Part of a small language model's weights.
Architecture: rotary positions, no biases in attention or MLP, untied embeddings, capped logits.
MLP neurons of a small language model. Each row is named by its layer, matrix (gate and up: input weights) and neuron, and shows model dimensions 16-111. Each number is 128 + 24 x the weight over its row's rms, rounded and kept within 0 to 255. Numbers have three digits each. A neuron's up and down rows have the sign that makes its largest values positive.
After each neuron's rows, "fires on" lists the tokens most often at its 100 highest values on Wikipedia text that the model never trained on. A number after a token or word is its count.

L9.gate120:104121167135182140132133116118097149127130163103160142129145140106129086144093106144144106123125126114119104135147084100144120132108108143149118139131133121105149159172118095141150115142147150140164135107186115144096151141117114146165080174150122117092127148108127160154147134153130156091
L9.up120:109141158107126120119135138144106148137140142112138143129159122145166120133071124162116126127131133088120101128153095102142124148117098124152159160150135119120146176149115099152160106151132145148167111094173105136116155158099105132153084175165140132107161122103116127149141145148118152102
fires on: "/" 45, "(" 31, " (" 19

L3.gate383:100100103098132102102124109129153121169144096154146160156134142092135155135106126125154127120156103098163192147126118115123122128124123159109140112125130139147081176093115083145107110143153109174127146179108137122157109126133133123127137129117161139142123144129101149114130130128175144120
L3.up383:069092155147136147166147141111127095103132067103142163170150082103132167110090120135146104106159110152138139101078115126115121118131115145108114114108093167169109096146114114172138092107126131106152092139114121129136146086138109097130110119125114148112092156162105131115124173145145133153
fires on: " tr" 64, "," 24, " co" 9

L11.gate523:100107097103168121099109137125119105144101134121081174120090142128178105136116135181154105156134173114134133122123113131118102106162113111124144109144146141101118150136163139119119074159128146145144153071141130123078145112147104122148092149110098127090166120149140139097120143086127127098
L11.up523:128103127115125077158129144102127092144142153180124117109105133137140133137149118078099132130095108112131123146127168119100100107139119133145139111103084157106125128159124133106162128126090129140142156161092161146163139116103116160111099137157114148107137083145155109120156105103143123127
fires on: "ar" 43, "on" 19, "ot" 13, "or" 5, "om" 5

L11.gate360:092135163147168130141115097137091140192121139121171120142135134115105108156131122152146070135115134192107096177162131154126129105069150150102110114125148161090121148160115113145161122093164126124087113148111128119076150175120152130166142121140078127091156123112142116095137120104133123087
L11.up360:097147134110146107123142110141126135137115123134158147174201134143110101099131123179175115118132109205126112164111143140076137115115148152085091184122143123104161129125117151154135136140099127150109097166105123119097164158098143101151133084134074155150124140121117092096135098123140152128
fires on: "." 79, "'" 16, " after" 4

L19.gate218:084080140135139161101128121144126149130122103132113117120100106137125145134110157111115142123115098122135141152103066155153111120141181121119127143108119149098170094153107143066135092154149137176139111134108088112131131154142118144129143154159130139120145175151089162108153118153083131113
L19.up218:127138154115142109125120101143106099149120136114135151108123099141171139155143132136137083124104126172128152135098066175136099132164131111097084153127139124159134103166116127087176104141113153145110139134100096130123086126128133116100114160110114126105141113140136099136165107132140112097
fires on: " " 29, "f" 20, "–" 16, "z" 5, " S" 4

L8.gate85:152150177133119152145143104141140103126126118104131112104118150125152165136106147110160095104100127130177132123112091090098091177136145121121140093115117144098128181115105125115123181095117184144087146158167127113111127115137106107136112087121152120142089082155121118124142133123116078092
L8.up85:132155108125102108099165092103124128147151136155110164125087120138118159132099133135116145122136165132131148132130141115148133140159132131158093073095141117150090158140131173111148159132144102154124125118117133108130124114151154126151100122121166122090103140125109131130098097146126086087
fires on: "rough" 34, "ilm" 14, "18" 10, "oin" 7, "2" 7

L16.gate72:157091109141113133127135150133173139141136137119161107133135124139157127152101110132139146134143154102150164181115148148134116128113138156152113123150092127108130148154142112146127137150134132137134124188166115176166092174137141139108187181140126115142100171072125145118162108114166137128
L16.up72:084072101119138146112125109122132151150113127120136135114173137104128092105090193098130104136130135136153122107100166097125100133112120108144166107108112122129147111162110139166140053133143122098154094114116135121082126135095085096144106140145150124160155174128140129102120138110142173130
fires on: "h" 23, "u" 10, "ic" 9, "," 8, "ad" 8, "au" 6

L3.gate514:133104124147121131112150106132106128151153191131121124148134119095121095144159112144123120116126179166128112129149080103134099121113193120113080126114165120061159133119145130101143119138136076149112069198104112083130152156156137145136138158155113161124126158146118120145110128117164147115
L3.up514:159162071126087076102125139145111119073128127148107183092190137138124101122104112130162146098117097137103126141112134097135174147157134172100120137145167112145168148092179127095122138158101159173079114173138142090126125134123133086154117123185113109127090159128110119119099171152137126135
fires on: "ther" 35, "hen" 30, "orth" 15, "ood" 14, "her" 4

L12.gate75:133164136156180144181156140140150133134141116109136154122162163054131132127164117178124145122120108099101139100100133128134112097125097153141091149129112117118131152154130109131111078182133094149125155145151154079129080105126113096099109099106115078134133176097116121115122160134080147098
L12.up75:133110156110086163131121171105136110136108116132121140115134122118079164106102113104138140124117158109160147126138131090087149146126178161126110128099094120112173170109136176128117140131152095160112164132130144147100109113134115184149111114154115136149133117161122183072153124133133063150
fires on: "7" 27, "ark" 22, "9" 17, "port" 10, "8" 10, "6" 9

L3.gate511:088102097120153169124132121100123169132120145098124131121150128129175132175110153170122097105133127120094121153133140105184143129113145114164116119103139125137073100145106135146152102155131127136123116110109160171119106127112114104144093186102116149084156150142161108133162170154135161131
L3.up511:100094093133156165113124127109110171120135131093123131145168122138181140168097154169142115096138112138082114147115139095152146134128124117150115144100149130136076086126135131151142095151136119147139119141107178163129125142101116082144096171093106156106142137139156111134144175168151171131
fires on: "{" 37, "_" 32, "(" 31

L14.gate361:127138157107124150105109109125131103118170112146093134148118170109158079134173171124117093154121159145116113094124144141125099147148191124136149089093166096093105120101144163126168130154126125130156113105117120135105113112149124167141143125104125127073139114146139163132143137129141134096
L14.up361:104160153176128163108142157147117158124106135160139157114119154130153144129113154096067139139123082148107148149142131123126161143104147116144146175088148120096132119140092140111083093139119116121166123147098110136136124138132126185175110171122153112142138127132152104131146095119147087123
fires on: "or" 16, "av" 14, "ar" 10, "un" 6, "iz" 6

L2.gate362:121095127142122135151084137171136130127157146133135080135131088089118158141106140131134173141095089149136143145162134107132100168139169157105115153086150121121134133137125145119118127144125118143148111097124116089057109156112115145150118160081123130090062139106154146123135132114143124134
L2.up362:116129128120119163190117121111109119104120132121149169124155176107138063092134109172145157131109131150150096132152131152120137109142110107112112147145118127150130146145100117147145120160126134117100134099122150173194118135111146139147069144102115126123090075103124175134144132123166129097
fires on: "A" 47, "T" 15, " At" 11, ".\n\n" 7, "I" 7, "R" 4

L9.gate224:085139132162131153125151134122106120124139143082155131105127150087120117152103122111114094137128156147115072119154124130129116143126134158134110122119105147108121156174119136139156145100160137114118161120142098107113118152117143144133122180087144122074157117130158137113137141133110137112
L9.up224:115142100129106123134131176142129099084149102080144139112181121124129124134100137145148120133141132118113067144153138130098131172159099141143122195107105130139141131153112147185148154116122173159136098115098126138142150176083123124158122158107134127134176145132172095149132151160124150110
fires on: " (" 38, " =\n\n" 22, "(" 15, "[" 14, "/" 6

L10.gate373:110092109116131163103112113132122165115154161148145137139151124121152127161096099140089164162097186147108109129122184094117095124103126097148136101150162135129117095134106120125159120100134119122146155103139190124084119120148170128130173153140106163103131151119155167139159123137131124143
L10.up373:093101129141122154113106127115166156123089134146124152156128102149150106151116118117122172172117123160135094133131163093145142147094166108111150132140124142164085098118111122126156135110108121109159129114118170176091102115114123146134128151128109167105109147127149184156116134150121111140
fires on: "{" 34, "[" 19, ")" 19, "$" 11, " War" 9, "]" 4

L11.gate110:114128169142156150105108136096066165144081120124166127103135138141084102124099131166127111094095145165099113144123107112155130089128128101140120140096101131106135147191111121103138086102140111123191125134159106123120121142128179141142152121163103124145140148121128121120155094120102124115
L11.up110:131152145105134094107132132104068171144118131097146129147158145181079097127050153141144113092096136139120110139102113119095112113170121108117123137149136117115162159132124115106137103103089121140194120139171125117133154136120150130136157139166115119136161132162089104118150102129114150171
fires on: "–" 31, "ist" 24, " and" 14, " &" 9, " " 6, "ames" 5

L2.gate36:116112118114163160115114172140168111125174160066134130103163124122138160139124144117101135127145107110134110099127119104164145154124138141143129106118150117116119141125138095166163115135118143156132101105130150151098130124092090157168096189100130186085159136127130132103080127137141157129
L2.up36:091125112138162131123093159143142111121149136096142131112143122111143124153122141139096139126126127100146125108158113111173143136123152155137126115125138127112122128157113100151173076146105129153149107099132142148064118125104077134168097189109116167062140159132175141095089113145153145157
fires on: " (" 69, "(" 31

L9.gate402:154091160110128141125139129148138093153153088127117122114177123120133163107155137152119142122112142128116114132161102156155090121117140170132102100166156090131123090124131136148140110100129142112101140119125143116165107151138151169119129147110155123130152133167147127115090102125175115149
L9.up402:125110182114145122110157136114149111133127141111162103127141131068089101143142157103138134151094164145160129121145132146174164119098146149170120103159185128129093115149155123111148126124107106150137161127133123184153109153140151103107121126119126143119153115156141128125099135176099106176
fires on: " play" 72, " film" 24

L14.gate34:159124127157144096159155150133156137085155134127129140126103180147136114141117121146126115125147154147077064118100133124154139132155153134147142127157116114116148122136187143142174112109120099077097187117123105106139095168102149166135101104105123072134138145147112134120115122118115130105
L14.up34:151074121143120167124129116105092106166124112104142133106149123152113110133082133105119139139141113137136133146128084161160151104092138099089122110082122121104105166099149091122093113104105120117137131097124139124151135094091135141126101158118142159114102108104115186079146133148137178107
fires on: "ar" 27, "il" 15, "ur" 14, "ell" 13, "el" 11, "ill" 4

L2.gate560:099120149100123149162120094110135158098120098148159144137111150106138130127120153129151153167137082137117148167125104130141111129110119096109109118109103110137126154151103116155124133118143156152151126084150130111109140120136152130192118156074098118094119166128153167145133131152136105152
L2.up560:094128110151137121181120157122106153125123179148144080104144162112147073091125107127178134116107103132139128109146134101135112128162131143139118173093136114116102157109100141133158126145138134135136163088152124148121146139096131093123050143145101135118128089065100136136131129147138158108
fires on: "A" 30, "\n\n" 25, ")\n\n" 20, ".\n\n" 15, " For" 5

L3.gate424:098092139146114122130108130147126072141127091114132160195132152139113158109120174116160101138158097129099161108113099110136120141116155126136146113153092149114117124128104127168138175113157106118104153203096104128125111102134134148135113118114097142136113131191128172153097132081132136131
L3.up424:120111125114099112103103095128120079160117111122139145114140102137122198142104139092127091113168128118095147134109114118135140131129163154147158134122089165120128112128117093126108188080143112092100173170101117135119122104123131153144136143128113160120117118166166161144116143050122128134
fires on: "," 100

L10.gate260:118167188120164130109110109139073132124121120118143153143133145100083075137110132142146116115108088148100113103114087138097108087145149153085124110087119169090146083131120092082119111121124153129100169156129115135123143127184124101141138124096122128135129152168139129130155124119138133116
L10.up260:136139185105128128108140163124105112105089134117130126155147130104144073078116171135165097098124126129093096099103096115133105102154125144094119162127139130112142127130109145085130111158106124185115149144103063135114109115126136092107106122109125117170137129130146086134104103130140129109
fires on: "–" 80, "#" 9, "." 8

L7.gate538:151127102138137145161117132147142092153152114142107140112173169109113141134109114080110121146128145149129135130105121120167133134144172133130123114142170130129099121146136092113134110130125108133162110121097152111131109154144147126166143126091144129133131113185114143102101112147116139140
L7.up538:148112176136130108146120123112155150113103124144109140137161127138093123118203130119146147147082121139110135141153116149163149085121116146128142135124158120187068107142098080118127119122128113154109128124095153127194102139097129105171102108123143102126125187123152130120102145149131116170
fires on: " play" 71, "ampions" 6, "ain" 5, "ult" 4, "ear" 4

L5.gate335:122094129146127131158144146125105108152119167122131127138107149111118128169145144136118106118153111133148146135126101106142132112133103129104126085114097145124110187087092085170143068097133150161099099125155172097119153149164146098075144110144104180126105139112109096086114149128102127140
L5.up335:118096122137117141122145121133130078104115139172120129126153151122104111133176145149118122128135087137143160129105070124141105081159111148119131102122120186139124128113034117154136068105095136147117113134147158110107152161159089093084141105143107167128106159118100139091104156139109138156
fires on: " tr" 71, " ret" 19, " ro" 10

L15.gate169:059106151178124106129140083131102124091121127148111095116098137151122131138116111104117120110157125137112089133091130130153141096141107137132129130146122084103127140122155094161103127066118106120133116127158139116111134130100165136136143101162118115123128127112108107116118106161165123128
L15.up169:112110167185128131091118131106124085156121100163150108160135101124171095140148134067136081135122153148130115136087094147164149157156126094115138152091139115137106155119152110176088122114085109138133121122175152109123107075141132112141056128112114140128128130102110102136123187097117105123
fires on: "c" 18, "ess" 11, "ec" 8, "ur" 7, "ass" 6, "ill" 6

L3.gate411:151142118148118089161103133143118121154175153132133141122131114090131100147102109144138069111110183146146128125168091110055152137079139094124091116121136148058142168133110120124127129100141108120125077132163094068126145132140150097108137146139090106116101137145181101159127131117126133157
L3.up411:167151101172087101091096165122159133127156109171121189163176099103140115130119124121145122149105104105138156164129129125125154122105175147096094136120148201120160176121101148111110130130137090158145093136110099096121120131132115113126108109146115102118088141119137144125107160175114109147
fires on: "her" 100

L7.gate395:103111135141121164084146096126095139092146159102141103113132090195142116111136116138093134117074138164128146136139065143136122109088145150091115097136130139120141109177125148088150100090090122138125125133149094134122126131144195124120102123128096108144135136157112153058149131137167120118
L7.up395:116111112070123112127132088116123121140123144122170127149137134093103090108124179104130135137146151141158101125107129121121140097120132130139135105141169126105050143108115093132105136119139093104154142147136098143114129161162195111142144101140127166156148106083096105143135113116142142152
fires on: " le" 77, " y" 9, " de" 6, " play" 4

L7.gate480:139136135126142148160168082120103091138103160123149148088112158106119150153127098131145154141125103155105120118111130171146117112119136143110089120106076178085165125187126089083117116090122134140134157163146116124141145141133117170121180153122159080125106146145131136115179129131149097131
L7.up480:146134113115077109117157117146135136100122127094124142122151088113142127096136136161180138142121102145108162165103162156113107128156111152114104139147102116162141130127127142107163100132135177154130154122112105148142114158125108130112130141127080130109106132117106076145136131140160125159
fires on: "pt" 17, "F" 16, "ver" 16, "3" 11, "." 11, "B" 9